MLP neurons of a small language model. Each row is named by its layer, matrix (up: input weights) and neuron, and shows model dimensions 0-127. Each number is 500 + 25 x the weight over its row's rms, rounded and kept within 0 to 999. Numbers have three digits each.
A block is one neuron, or neurons of one layer that tend to fire together. After each block is what it responds to, as a language model described it from the Wikipedia text at the highest values.

L6.up1254:476529506448515500531498525551501503492524484497471474482514463518484484512493501514514471495479485519514485471498519474504471507497530499427498497492541496494541451496492502509515508454475495467491455506425473492515522528446503487486506512477489496544477493478523474447486519511508531529490480498538467506498490478536498522505484493460527511497503519522506509471463498500507523484500
Responds to: Proper-name pieces. Word pieces inside proper names, mostly surnames after a first name in sports tables and lists (Gasly, Bobrov, Cosgrove), also titles like Marshall Trophy or Lollapalooza.

L6.up1022:478515473487494493475491496525533555499466489473533474511521489519477495481511463469485501518505510508471520502550559494479498484523540516487502529548492513490485516476490520497519503533483567518476486472505487514497485502515527493529514504452494502571445477530515526516515472489511483505513513468541481445456506465538515486480514492468525485494490480428505513527535476468507517569499
Responds to: Initials and place-name endings. Periods after single capital initials in names and abbreviations (M. J. Allison, D.C., Ph.D.), plus the second token of place names (New York, United States, Las Vegas).

L6.up269:478440477490505485473518531516495525544504499464504520507566492480536544437498490513507533480516528522486499512448532494478512494497522506462506480509547473513476520572506493490506503503494515523474548471535463480530457502475512472478542502527476509521498503506479501501495509498476511511507493495491535505426527488545493473517497511500482502509494463519557485483545496471510504507462
Responds to: Decimal points in table numbers. Decimal points and later digits inside numbers in wiki tables, such as election vote percentages (42.24), climate temperatures (18.0), and track times (55:53).

L8.up262:491539479528514478484489505461520508495500515484525498499471455526467546551540474506477516506504498469474497487498538515504515521541551456458489483475503510503465508520462454508494516528547521536511442546499531523530489515508480494508483461505480519514472476494506501421498505507467510464503549470441515507410490487559520484479507497489505485510464496459554457477573527466525531476538
L8.up846:487505482476493467510451505510506507497459540491501455465510533491466494466532509535506514481480513516466467497489509506543514497531528513452509469480522474486480502478561531520499508537543509530510468471531500490501490519518476475515470526502491482544450492515488527534539519499517484486505544492485548479443481507492491466526491521517532473455502516479472525476509510522528473479504
L8.up855:535506506520531525530496495527504523520537540480502492498526498495533520514493450489464471474478467490499531511447500484504523497494471523504455500512557513513515553495457485491483508507521511528557518507490467524540488476482504504499481496476457504477456532480540492524521536505495479505550496500520441497483509459522503499486490500483480484514476502462455474494519533531501528530459
L8.up909:498497543507512453538449530531501504495520535492531517545506493462474485502483420505443504504516500488467449532476459507519478461487525509498499509503488480516477496534469464459497485523504530509559511483483487524518490489540492505485488487490490487513515475511466517521566495518507467501492537450506466496517466501528526494474475506473490478468493543458490526539523507513550486502524
Responds to: Mid-name word pieces. Middle pieces of personal names split into several tokens, especially Japanese given names in credits and lists, such as Hiro-yuki, Masa-hiko, Yasu-shi; occasionally pieces of other rare words.

L6.up1134:521498511540488450523486481467469523455510522486548529470530475529477464476476521539546511492517498516532530489514515445448505526530493488526491473501500521497480482545469496481529509489500509554456495469539529487484535453488520464489477512483479464521462522503521524537523514526513514514538521507492498477495519482516481518491488527469483516511529485499490506479489481526524529524541
Responds to: Inside creative work titles. Word pieces inside the title of a song, book, painting or episode, often past its first word, e.g. Rabbit, Hell, Night.

L8.up258:508491509488499502542484515550510529512530527467487486504506464516533489517461479465539527492544466484515530518547497485462511496560513476481484484466495477486450513493528482489462498532530492499533459493476498479507481494455491508491551552430533492518503519479465515495482491542493582516517484536494486494515502493537524496519530499530531484551465501499480497511514510475494532467489
L8.up572:459522508493499511460486488479442487502554529457475524526521531508485518517443505530516514512485527520481546472526490480446516472501501512517521535515503558473472473466444480494521539494525510504521459480490490459496504484504526482537533456443513516506452493534470513516523488508482485448474545480515521492532464495548475502483488481491504502487474529507487490498510537512499509493486
L8.up979:530506451540493486506530484503535530490493478505545461524487512555526475493463486521484523486480495478451549526526549491483515516518507476491507477521511485504528503498518473517532484513522528524499481506471450447455535521475507471505532472518525504462474510511501505528476515500497449485500538463486486517503455513494508517522492495459493478505483449535482467509507523508490495463448
L8.up1051:512487485532497472510535458520492538505509537453505529474484486500508480518535506478535464525526517483486503488495458540488467507539472526462528560502534498512490466492515471557497502553488532503497571520506509476540519495521501483513509480481498461508497497520544467479465520510508475501507457498492463497475511531487530490517517538546476478489470534469544543454516520489565504502491
Responds to: Contraction apostrophes, table pipes. Fires on apostrophes in contractions (didn't, wasn't, I'm, OKW's) and on pipes starting wiki table rows, e.g. "| No. | Title", plus other separators (/, •, ′).

L6.up308:487432519486488504524486534455449506533491487479514456516509455504486508468522502527522519501504517555504508465520522481494477485497492480520512522492409539503540431515496453514488522466465465527505467521519514484546514560480486480534511483493476492527518446542478491505461521518556455503514540506485490472511481511487513483527480517461506439482507496467518483557490469500509543536479
Responds to: Surname after first name. Surnames or surname word-pieces right after a given name in credits, cast lists, tables and rosters, such as Smith, Welch(man), Elsheim(er).

L8.up61:525532501484487495493526522501510491524518526501490489482522490520532496510490517490503565462516501454475490493500505534483482492485540524518471478497466495493498492532493504457511513497517502473461496479497525505489575507509476518522476519535469502484462520543520483482494517481454478471501505500495497460497496526504502477495474537451480511470551536543519509486473488557539516465491
L8.up232:464557484504489499553494520485507468492507442531481473464503532487519490507487512500487533499517511502505442465502513551494527488493530531526485539492468499469510500513490531471524545508448493452516481475458474482514493487453477513535487470493462482450478522494471520488516518514439470479485495500543495458570545547467508476500470521497469507530513533522500530465493526528514564483502
L8.up1075:547501479460500484539506477482484492471547526547468545494502468507475483488474480505483496528558455519487503469515505554477478497503520542536470526528519498548519470542497508433504523475518502521453489516520513492504506461496474508494513502493538505477503493511493473518469523492456519476517542553526482472473584506505531528491532515482488481531480532525527531498481502527511522478512
L8.up1499:527553522511491480550506493530494508503514488513478492466466499472541484494489530525503535479521489494509480515489513533463466514515556513495466510483506519474484477494487504501490483566500481480475536527504544510490577459493484498465463497516475473503491533560483489514540494553478506488515514467492496468455460471506551504489493498456504494448510500538477499434476536536515515484508
Responds to: Sentence-initial subject tokens. Tokens that begin a new clause's subject, mostly in plot summaries: a pronoun or name after a period or "and", e.g. Noddy, He, Sadie.

L8.up234:465482498525500494513520469481488507463502465480518499497523532522496500491467498510486468478520526529453471502454512510519511520526472513504526509483475501530541503530457509485486532520520500512516510535493493521502481490506497486514491471497506482528484495493471503542471508498516484523495477475527512492500530482481442491495487514481548488519483522520529458511495496500547487503536
L8.up1027:537472514532530486481505499516472496502473491523529465488518534496537490555481467523506488466517483540533471460481482499511483514521538533529502498495534480506541458485502517522523538513491494471504501502554475462489517497509493481506524484487509481493483493499477523540497526472511495463491502507516519481487498456539560485527508489477535525519494477549478432500509460537494507506547
L8.up1066:476459508502494486514470501495466523488523513453475489532482506533501504482509527472523489495500497487526484515495513493466483492532530553500543507457534505562530485513520542522541481549532515488510481475525458503478496533453483503525544514482511498467485537550502482554488499551512467504569500444544480492507517470480469483506490554493498507518507550521504528480507498539490495474501
L8.up1376:458511467514534476492515488507489505503487458499520504492504515519491520498493496465520504504508535521504509517487506481501503459487509518477544511532488488488534514503490504508536482477504498494490471511494492480524502510513475495487519517466481493553438458509482549489498493501488507443514519515505493531517495497548506476502478491444492536507497534479546501490494478479505449476498
Responds to: Decimal point in numbers. Mostly the decimal point inside figures in infobox areas, vote-share tables and prices (55.99, 47.6, $3.31); more weakly thousands commas, table pipes, sentence-final periods and articles.

L8.up301:493493484488520498526475525496472497483518490483514529525545484506456486484494504528490500494486492537459500511494565537485531478514518530504518503539501477476477462467500487462510491513530498526529501459478525479499507504474562477450506539500515511504521468494471536505428459513535499497476542533496493458472491476486474527487484491449493495523468494456522512491480506541490475504528
L8.up668:476522496498470482502456501510530543433507451513510465497531441522452495523498472513531494505473516495476489462513461490523506445528513478474501503508469468501485472546474502484526553554519533509452409516575539483510515526505538489525510489521501531535527494529518509458457513481487504513499499468442505500502501513546481499478522502536499460483493500439506518517500459472484491491550
L8.up1257:542508462486468484519511493525500501446470488475486467537460521495480488462488468515509524500489504537496495501487487515495545495512500514482489449465534537499477514493479478464512523496563502549578493489507496491502502504493489535482455513511513537504525505480528483494491501489559500526507532513488473500488510529475490505513460507504523458503521489463489491472465472521517492465488
L8.up1532:536505484498488493524495484474495506508514540476481499526505512522502502525516498438488478515533482509500487469509528476517524484549482485517474477523465501504486486492466503480548520507510498492541524488516550488501510459486522489470477493505511489534500453491456500490487568502468504570500503503517510507487545533520536500472515490443480478500456539496450490478510510536508503506472
Responds to: Period after initials. Periods right after a single capital letter, mostly personal-name initials (C. P. Brady, A. A. Gill) and abbreviations (D.C., H.J.RES); weaker on other stray punctuation and symbols.

L3.up161:503496505510503506509512475553448544504488503533491557534504482490494464458517498494494504461467547465487508515486512564524492514455482477499543492447480469559507515480453517485513479496521548544463474470525489500533509511490448461512511503505496488514437491525508490497483503512538467505483443499538487507474504522483519519507516507492498473524496479548524487498564513524515474495519
L3.up165:545475497492487536532515507496498487509506525470527479528467538496511518526476544518475519532501537517544493462483531468530481479481497459503489521498467499483498473520457443467489488467484510518516491465499454513515465541503539466427495533485540472497487477499513501483471518504494512493466476515447496509490495539509502505491515463491549503524487511523501520498546448501511480496508
L3.up283:521480502477455472468500499532512506507498501526506488495511476524522515489470499508467518522488483475484452489444497488545480480465508476494492478480489488533485482521483527443546509502511530523521502471466473476550445513476496464492546474497480508564481488505522470522460532532491485492543485485452521517516484487538488497484517488512533524487460471536530485524522459505480476465498
L3.up799:513472493469479466497502510494491473470495522496502511513500479495518487475499507535541514489470514522542490489503532468482505500567513476473492523500481456511470475517471531523517480485508518556463527460486490509542465542469529471479545523508522484523470492502515497466474532501470473500516438510513514534484496501512528462514476534510522503501491484499547523456530502502479502506500
Responds to: Punctuation after numbers. Decimal points, thousands commas, and column pipes right after a number, mostly in Wikipedia results and election tables, such as 62.61, 9,663,345, 417 |.

L8.up561:496496507508477460483483487517487480488502467450528512537472486512504492493504515525495534504483518497497498479511490498497498495511516492485487497505483528482495507516506478499491477506522463566443480493536505477474499529518525503509512448515474428500472513509517548503497469503480525510510494511451505485530523487460512478513471465478493490499504509540492459520508488460476509483569
L8.up1200:502498510477488458468464517493513502521512520504479485499508473487487481518495482485465541507511491492480492515508503509507468467505530479533492488469482542533496465539490508509533494468506514541466476512504505504507513555526510511497540498566506450518508481519513527515533481524535523544525539522499510503514535464546491471543485464509571480486490520444477502541484474531519510473476
L8.up1222:500475523497485481469469490512476515516532516504497479547503487470505529470488479549511510528479506481507505516520536499491480473513500489487488467507467510473516495502499479495507531501480503523482468512522481430528506567476495494553503517506498439480480462542526490498486508517492468536518492506487494526492526492494488515499481488534501477450519485486508488479537492528485525528516
L8.up1375:459483512511471480490520479469486519532493461520484523455494472517534532495510541523507489543492469519527506492554536492474525478473479483501512512479485534502493506464462504552514530471513435544480465525529518541488472523513525496494494532462505467455486531535558500487565457537547482499477530498476529513492534485546543517472469482493492462496532512492493484461510476487488515501544
Responds to: Proper-name word endings. Final subword pieces or whole tokens of surnames and place names in lists, rosters and taxonomic citations, e.g. Hald-eman, Wilson Township, Kitt-ery.

L3.up568:499490479511505489511494503500537517515528501488477495519525478502481514522485498524497534514493532444488474530535487525511534480492481499524447541511467521469467493483546462534510520494489478512488494493499477524475543527457520484501492514484545484531491493480481482501488548521492489521509521484533435476558514496570499471528498492525515531508559506497496522543485485504508500535526
L3.up867:548504461496454489490531483470510540507546523482514457524485471509489474533489513497490529497498523501478478504493518515508495506475505520506512501530475542525515532469489480551490513466491468493503463547462505532508529569498521511489515479466520502488503520499503508486480471501455458543470500527536507484512492461500509490518501504481516447503525510510551454491506492499502524513518
L3.up1143:522458502525523460486474537474480550487457525528474491513544504471498521527534523539491495505489550542497507474497465444467513490533517441454461495513475513492513504546505501469516495481496464499488476485498506468518489494504515503508510493495425485515471505499488513473492490502454457548464552509523495477503510506529513492533507496516484500499498513464493498495478453508478510554542
L3.up1503:501464516526501430489526558460475545538520471529518512515475454517523470484485486564487502539464533552483480516526494453488457498524511461486520526482483524478462502518502500483519513460517475498494485542487505485543510486524482500472523484538498433506489470543520531504453500495474469536491513487479510460514516497479480483496526527487495477491521520488514528500485515512490522501515
Responds to: Surname-ending word pieces. Final sub-word pieces that complete multi-token proper names, mostly surnames in tables and credit lists, such as Good-man, Bos-well, Matthew-s, Bib-by.

L6.up192:467523522470529478512484523515473516481508487492553527530501481467525449503510502522532524470522442506482475494550526571542512502496472554489490494491516477493476455514464511448513503509547483478509510499458495490486556538470482506519517540491489510508449509503482555513518461526496453535510490545485491504538489512490500494530503510512483480497493534512488516480495491528500512527548
Responds to: Clause-ending punctuation. Punctuation that closes a clause or sentence, mostly periods, also commas, colons and exclamation marks, especially the end of a quoted sentence, e.g. "He tells the truth." or "Beware!".

L3.up129:579537495486546453489526503504530534514482479487470515494531466472539502485495507522506516525557512410481477508497502433478536492526488507492522510474485512501502520461484487457484524476521477489495489500497493475498503494481513536492484498519496542462528468490490489459452519497495498497499487519501508548516522479512519490528525453471529531515466515449472486524537468502470498477510
L3.up323:497510535494489491474514473494476559482522461520498525508481473524488456486519520521430531472483464481473461525491497517499506516484495492472523471486504536494538486511512513478503563452509487534447489544525529509463524487483543549515505516489505499516508515526524507491541536504490493512511521502495480472494500493478538504485545546495517510471545521466528497454471469520526493511541
L3.up944:513520567495516431524506505488467524460482528471481512494508500500551473446529534542532491492472455507478509524478525487494501508563486475525476520493503526447515452509474463499483496505504460527499497499479483471501509454509553528513502449504512478526517518506519491547529478479481502493536549488531519513462508476506483544505516529491543497491558511545483480467526502551492483520543
L3.up1155:496541533474493495552528486463495502480491499495517522497490498507517512541524486491484513535490488486509521524470511492524516510528494532520462498462532515475531496498488560547495467464526508507477531475508472503552490521483531453500491506538499530495507509534495478486498464526487493461506521500463533501502507518497466515490555530500499476509467460505452493509522482521491480465511
Responds to: Titles, persons, list commas. Rank and person words (Queen, Lady, Lord, Sir, man, woman) in song titles and names, plus commas before the final "and"/"or" in lists.

L3.up159:463487526499540483474454504538487522477490446492485483487497475503494515523490492572478509483453530506462522482479544477558497469485512471475525524514457518495468515492510515515484529482488491519438447478514499510531499484502478510497493536549500465505482472544503503465476533544509472543498497498499483422484511542536493518515511477497465433470509472486489477505491443496507511497496
L3.up353:531508513496509533476472486527469516529510496523511486508482482501528525496511518500538560576467516513480520507488536511489504504484533474476530534480445489508532493500529492505507516518528506558460481565495504515511515490515460490509496480485453442461487522516522463505509471487511523542521522474473471492526511490560487466501529503492490453491488554472467535510461507489514545475497
L3.up606:529499468472507525454497505576523525517537486475482505532473489511499514536464502518484481497504499521503503480525543518479500519519511477495469483503518499474521513488480511459472528465515515495495517530524517516488514521470477525545495522497541483452500532540515489506513482545483524539466496504467484490490526475541496467509496497461539511533543523492525518475509536516530556522506
L3.up1427:467482503476484497466456469505441517521520482493487517504482477513519501496515528521485519524492507470474468519493508541506473494486464472507456534486504484515531530512477509497548505535509454496503465508501481530472507525486508528538488472507479460535483511541520463489478483518524480520538485529482492515485520461516509471425538496485538523518516472475508510500491463526491474500491
Responds to: Mid-word surname pieces. Inner word pieces of split words, mostly foreign surnames in lists, tables and credits, such as Pom-or-ski, Tav-are-s, Bj-or-ke, sometimes common words like pub-er-ty.

L3.up45:497501523502476480475501478480480504466479495456528513481526531513532477456546486496474545492445517498495496470552530503522534436531528515475435486505480503530494494498512537525519533483546478513524496458511517505485503480545496529480484522453550499545513494493482528448468477525503469495530494501487515495493478535490502509486502503481469501510535470472509511529509492492463453536501
L3.up95:505497492479495482516523500518462502505518497506537490499507502462479501472543534482480510507506521479529506488505515491478542532478542516508444528495491548536486500485504495459489510492510497483489478487506545511481484495504456530469524512519552500518543448527499543537467467498496480519508508481510497443461466482511502476501558474475538477524501492490473521489502502492507467466492
L3.up440:479533509488516494507507512457486462493502474509467497497510499472560567477506479511490504474494494517502484499447506485471475469476517518525526489451493518476456539455478483490474518487467515532518501492504482513500474506510520485480488492468513464459499496464527517500518525522479472472525469491483491524491520528533465494494503507489562513482437489454504476457514531534487487512445
L3.up1335:486556499484485476462517503509520517456495454511519491426499534532491510452535520529478542510514531456486513495520545453508508508560540483479524518492457543502481508511485518477487463545544500529515484463485483512486490488528473489473547510498499537491515496547478534489456508500472492529473508499511495492474486523487463522478528497541510496496506514502501556526507503473459511478500
Responds to: Initial abbreviation periods. Periods and other tokens right after a single capital letter inside abbreviations or initials, such as the period in U.S., A. A. Gill, C.D.; also table pipes and early.

L6.up1271:553502518508536495516479531491443484476496497521467477518576503547462470481486499492522522472470473476495491483530493505523545490493515490488466511523504495507490464445478501500456549511539497504512500490460520450527564482494469485509498520498496476544465461491480531542508508534521458462474482462458510523521520519510555463509492523459507494510511502469517491515518516495490464504464
Responds to: Mid-word apostrophes and fragments. Apostrophes in contractions and possessives such as wasn't, isn't, Men's, plus word-internal pieces like Id-ent-D, s-lic-e, Mo-b-ster, mostly in song titles and tables.

L8.up84:512494499488522504478512501488513518474521529504488485496530507526516462452499484545522509485509503488530507545497491526502477495492511485509473507448495531489525516529485517476498513509518518512488499473520530493529534479478476463456529508504499459482502500532491482526499479515491505487496552497486473540527503478533471498465518544498486508479535475487473467492483521549528496497501
L8.up970:523473508480515506508519542476488487533511500476530470471525548489491502470493483517534490497543540497501536478490506493550501489506481473490515477464522459482529478524505479464515501536544519515514528520515563452498497492473507463451493493476512492459456513492517465527501458493488505505471485497494496504492500534515533475498528486533529505509564516454518513526498475503516527479522
L8.up1093:496496510492484484489487481492484507543475520506505495495553505475500516504547504503495521471480477534479499502534506476493516549528507512539516497480479503521508488515465500480481511505512520534519486475473521530494550458474494495441490517530480538530498495472473512485533467506470551516487513494484477502469530508489463509523554524497505478498493507541498541495478507508510491511511
L8.up1468:536530569479488499504521512499522545518539555485544517499485454466555526499478495503524521459521463517463518521457522530501482490487514518540503489493460550487489463522471475518514486493489460539496493499518503484474514503503478495556477523514496533536473527504456522540531510457491444514482482462511449510509519531480496549505510454485530505470504504541479477519509505508484479473513
Responds to: Inside creative work titles. Later words and word pieces within titles of songs, games, films and episodes in lists and tables, e.g. Mega Man 5, Elephant Boy, Family Tree.

L8.up263:457530519505506493507521519477521548499494512479504530495525494488532514490517496450521523469493544519454476447514483525505493495506471466545511511500523510501513482477521537511495510499545475523498471510528514489515539487463474556496490491487469498518511466495527447533499512518443464536505510537474480449467489540463568496485471503480526482492491504474547505470485506517448479484545
L8.up614:525487560513489461508483468498500499498551520496477539500499485478505488502496506541543483502488473484508480523491516520474500501498498511508521548504542494486476544449466533526496512485549465520500514503527503470541522496484517528537528502497501484497515507522476496439484497480464528479484512463510519517469514535492497549508496454459502488453499521526498511445526515487499496541518
L8.up1036:535498449500493521498499544499486486500536582547511506493446478508524509512518509506501525494526522490497484467524557486466470510498476483488491497508468535517512519502499485492505488518467528474489512521518476501540539489510432497524506510505495512491467518554506503461536475547456496512534517493497532490488483494516503493481500468481498511485492498517529485511480473515464528491527
L8.up1534:518519523505500461528511569478448508509528482490511509522472511512505556493480524510499510499520466446534491509494525508516467495515499524515499495512504487528521513496522533465525487517479470472534537442540506508513473515485468479512481487486504494500474485514528471439480489452469463537509537523482493521520461507537506507530524446470497484445504441497501499498511486490503492549494
Responds to: Opening quotation marks. Opening quote marks that start quoted speech or a title after a lead-in like said, stating or as follows; weaker on newlines, open parentheses and table pipes.

L6.up1354:479519559547466487493540498524479498473489481463469543483522468491494512482514533496495535489498523522468464491452548483524467499511456499489461502507497518514524468516474471487513493505531511472501501491462508486508515470459501494504477491494503506473509472507488463490504504510506469503504550501446478500441497491483532492533502480479518459497544474451471538506500569500514541520499
Responds to: Continuation after character mentions. Commas, periods, pronouns (He, her, who) and articles right after a named person or character, mostly in plot and character descriptions.

L6.up901:497524485515491507514467498463525466459485524469511493525507491485540523489510485511466511474496509508522501447432475488466533502521511488501514512499545513492499536503489517439527530482490490513476457520527499492541499461478498507540460520423519496503513485461486520487522496511527478502523539494492469505482546501500480464492482516494507504521502496492494487486527531529517518530505
Responds to: Foreign name fragments. Word pieces inside Asian and other non-English personal names, mostly the start of a Japanese surname after the given name (Tsu-kahara, Nishi-gori), plus hyphens in Korean, Chinese or Arabic names (Min-kyu, al-Nasir).

L6.up64:525514487479523493523489493453495520502506438498520485452501498500528532509447524513497541452459528527497497473511488510513516502479454531505486521486499533503480493548493485499498511502513473472470493497529480494503461489485511473497491543484503502488486473551505497448463518503508548462522515451494476529460480480502485477532476483539481473489479514519510490512466484531507473517484
Responds to: Degrees, awards and medals. Tokens that introduce or begin a degree, honour or medal in biographies and results tables, such as "his" before PhD, "degree", "Bronze", "awarded".

L3.up548:499518504526506513485501468520455526481518496496558523491471542470504515498433506525528517506532526526480481468466486527505544480507522510523494472498500496506535537523464553500456525480493456514505496518488505498492469547559523480515513517496517496513468492539484485539477485526459454531544526524487464481490476490501477491481517530536497522477543551539491525479519488458471454509507
L3.up653:501574509468494537541528482529502436484518509524473478477494487494534520507513502551503489557499544518493520488469482503495520469467515499472465560500462495495501519497489476523486488481541508497476496439483470455521519525538488484491479472511503454459501529503493548466461528481513471484494481547470469499483530488486486520528505537486507483478501530508483512469451490522506521496495
L3.up935:499569496496522498523524471529484522470501491512515503521460546485452489519542517494473548503515501491541462497482468482520511514514484488491491573494495509504490491534517541520520566466541471510485491498534499514490526481491509444500513491473474479519463510507474526553474482508495494460503495531494467493520520507531490506480476542464471476484530498504512508477487507486460483509479
L3.up1201:481560485503518507526494487528474511488489550500517492516501508510474489496473496492517506558533484491482482476507487499469491502463519530484510485526538514481511523493461484536480526497557546515506538507506474526549509493505472483504501496405528528470471511533474475490547486491525509451501490541477492499518460497495515472474478520455540517481485506507507508487522504533503502535487
Responds to: Apostrophe in contractions and possessives. Apostrophe tokens inside words, as in contractions (It's, can't, they're) and possessives (Men's, regime's), especially in titles and quotes.

L8.up328:494524520488479467471513510526505458490499498471495489513505469511528496525541509516488480477470508540533495519443549492499532480487506468456513527478479481523518522522529560521457488516518544521492501571474510504545474492493480522462490524458505499500510535475517463520517475511499524501512494462516437486526489481516550480457538527478488501487501505473483521490534497504527503502558
L8.up705:449494507486544502475467486484473481502513503496502484503468492544542551496532521539502502486509518523487484493507539507503477461500508481482504531486508486496575481513469486515490525520486505480483478541501513530514498525473493507498427501475519460492509507507504487477486524556503462494482523533476503546521500498533470493491453492485494455487503515486527501525449458507529485519507
L8.up1004:512497482481514511488506493498514490458504562475480520517510533537517491506504519498530509523448480481524513444506482501516522478455476492426506577460505461536540498519524497527485556509499514495476541520506503482498491542474500497524477542543445449480499495498499506498509487518501499535542536511530497550535485504547534498507462493485515492508512505494481489450506460469515533473528
L8.up1495:533492519519472476524470517528452469502498493506491499545484530523545481477513511504525421480512501516513508482490501491524499501479482532492485533517511451460552507538492509523503536495477493504504497552517481491477513489487456528466533521480434460504494476523501444487479487452530495487511458483487500517497516479528520477488502486512519447459491536477502522508517476542505562504501
Responds to: Mid-word pieces of rare words. Early or middle subword fragments of rare multi-token words, mostly foreign names and scientific terms, often in tables or lists, e.g. Oct-ub-re, Zo-ub-ir, At-lap-etes.

L3.up162:488467549522527484500512489474464514509478500539494561484534526501488521505535477477486492464464511515498489480499502526524508471547470494468500476484503487492514492453517526506532519488493489512500512482530471553470532523526450512500486522481466541519459474520491488469529448529477538496502502522476494519501479488546460514462489490495515498495559513508508480502447429463487478497499
L3.up213:449496483467493488526511497488461509528588545504509567507500491471495540490557527525541542492498478484522506503485526467481527468504488444462503500505468479506509525517527544473488475474503494480494492488474497472505493532489525474482461536492497500493458494458498451517515488507443490502522462534483493499519489538519551503453516493472487511504513500509477474487460483504475526502493
L3.up877:490525523479546495492528472452477518475539503510498511539502505501527527503506475457492541461404467568498552487515485509499508490546509474485514477496475535496505486513497517527508532516495493508472465483509481474448494492443499508477527482474506502511418466486480529513530503488477504479456483499516490523484471513508517481487529467453471495508550527463505555495510496515526503541537
L3.up1017:462506507533538499538502495484526482468508497539485550503525469504495498509494519482478484452488469493526503517507508497518491509505512518513530488465473480491491478479513576486501500509522493490464531470539529464449497463463509509459494464502477489488408496526526519502472508516456512518483477520507520540498473526520491454496484489490521452481576450542495457501482520534487510513477
Responds to: Paragraph-ending line breaks. Fires on the first newline after a sentence-final period or a "= Title =" heading in Wikipedia articles, before a blank line and new section.